config.yaml
n_head: 2
optimizer: "muon_hyperball"
lr: 0.00802
batch_tokens: 32768
MLP neurons of a small language model. Each row is named by its layer, matrix (down: output weights) and neuron, and shows model dimensions 32-159. Each number is 500 + 25 x the weight over its row's rms, rounded and kept within 0 to 999. Numbers have three digits each.
After each neuron's rows, "fires before" lists the tokens most often just after its 100 highest values on Wikipedia text that the model never trained on.

L4.down129:523517480502560502528489495503498471513489500507453557505484506473473530446511481495539488465510501520518529502497493510490550502446521504522497521539489523492504491437504510478482509505522503470495473542486515524484504465510492473492496560489487440484509456524522562466467522529500509485528467501491490522518493528488505473472538466512519507525502483573518487522531484466504499463490
fires before: "1", "3", "6", "8", "4", "9"

L4.down48:529491497515511499507481432509472505506462470483560464501515542493484545503495508479508504463514509484494473513512534480505479468517445488506483535526536453445511481469521479541545488507516466537512469513483475494495491511526523517504523486466547544527512488483458504549472507529488532490530501520491495500523474493485506485500483502461501539483511521459486503523478517478530482489535
fires before: " |", " |\n", "7", "5", ",", "9"

L4.down715:481459477518483506498480472490492533537467466542537493467558472517508490501527507513471489495520517474487502483487513524493488536473491512525501490505505531447496505486514452520532501491499516483493489507490481486475523499492536491515496541486501548524527530538456512481489486463526516474468448480493522537503504541479503482508489480497501471443517490542471513584521475466497476509511
fires before: " ", "|", " Pts", " |", " GD", " the"

L4.down641:500477489504528478511521523464508513500436501463534484475532518505506520490545514521447538487546500506492520500495501474482489493456493476511512514506483503548473535478479555505475479501483522493486485547468491473470489495535476479465470507467533495445473510515455496494491480491522522483512497498513487465509507474465483528488540464478489493520485496523472513496513507512496443493522
fires before: " |", " |\n", "|", ".", "%", " |\n\n"

L4.down645:499531505513442473507495522521512469460507474504533477449483505509536477506468477512487492514482480545509508543478509494512510500492505457474546508486549496539484549461502497493500516458509455515480527478457540522466459542518484491505502519495543517456515513467505479497510506518439521489528510513496504495505499509535531511496495551485520491497499476480502458478486511483455472472485
fires before: "==", "===", "In", "The", "-", "="

L4.down170:511511555515515511481496516496507495496518509524524478474467512482519448514500499542535473511517482516532500545487535487465537510533505533516527525510479489483519537506480491452516461532489485469478486455496550507471548525471502506503480465467492506510523532519514476496476475506523515476457509482489484497485526518484484465488534454490458511476520492471494512518508488521506518517504
fires before: " |", "0", "1", "2", "4"

L4.down599:501501451509494502453536537469504511461461460495528505510527476450496535448525527480484503513533535512479526490488520474520503496480509504487538469485518545483541542442504533500545482484488450494498506524527502482530487547486514480512517454477502468471503438504505526493510527476490539512502507531535504536519489493480479524479514515512490493498501512530454511516509502499519468489473
fires before: " ", " |", "3", "1", "4", "2"

L4.down372:535525476528475515514498453539495463496526500470532466514512478515471489534519498493486512439483500511505503472529549480454516497494490519518463468525525455513493537527515498504530510519515490530519540541539520544485468491504466444482483484462472485506449491478535520515520475542517475498519523539535512513522511472492540486501498508465505502519470480459497474459425470500459486500505
fires before: "==", "===", "In", "===="

L4.down762:494505488519552530464543480506466470514533436487461477513507479508496461467461442509473495465475534551471508477515495512509485532552474492522507524497515502524444509533490490473488514472552493464499497466524484486536451458535519447524511530514490512523514540501526498481477510490564505520472502487496512489494461495511481523521510517518490495500447515528487467478519514498466548477529
fires before: ",", " the"

L4.down314:485540521487534575482506526509500506480534507521497465508449508471504480513508519521522492450435500489471512521506468464507524510519500458528530467487500454497470487495485452511509498473528494500528493503530454495531535500499550524510524509510550523468498492508490502516478531533522468522526517520481518497545478521528430478518465514505526511482416512516492503521516499481525454529489
fires before: " ", ","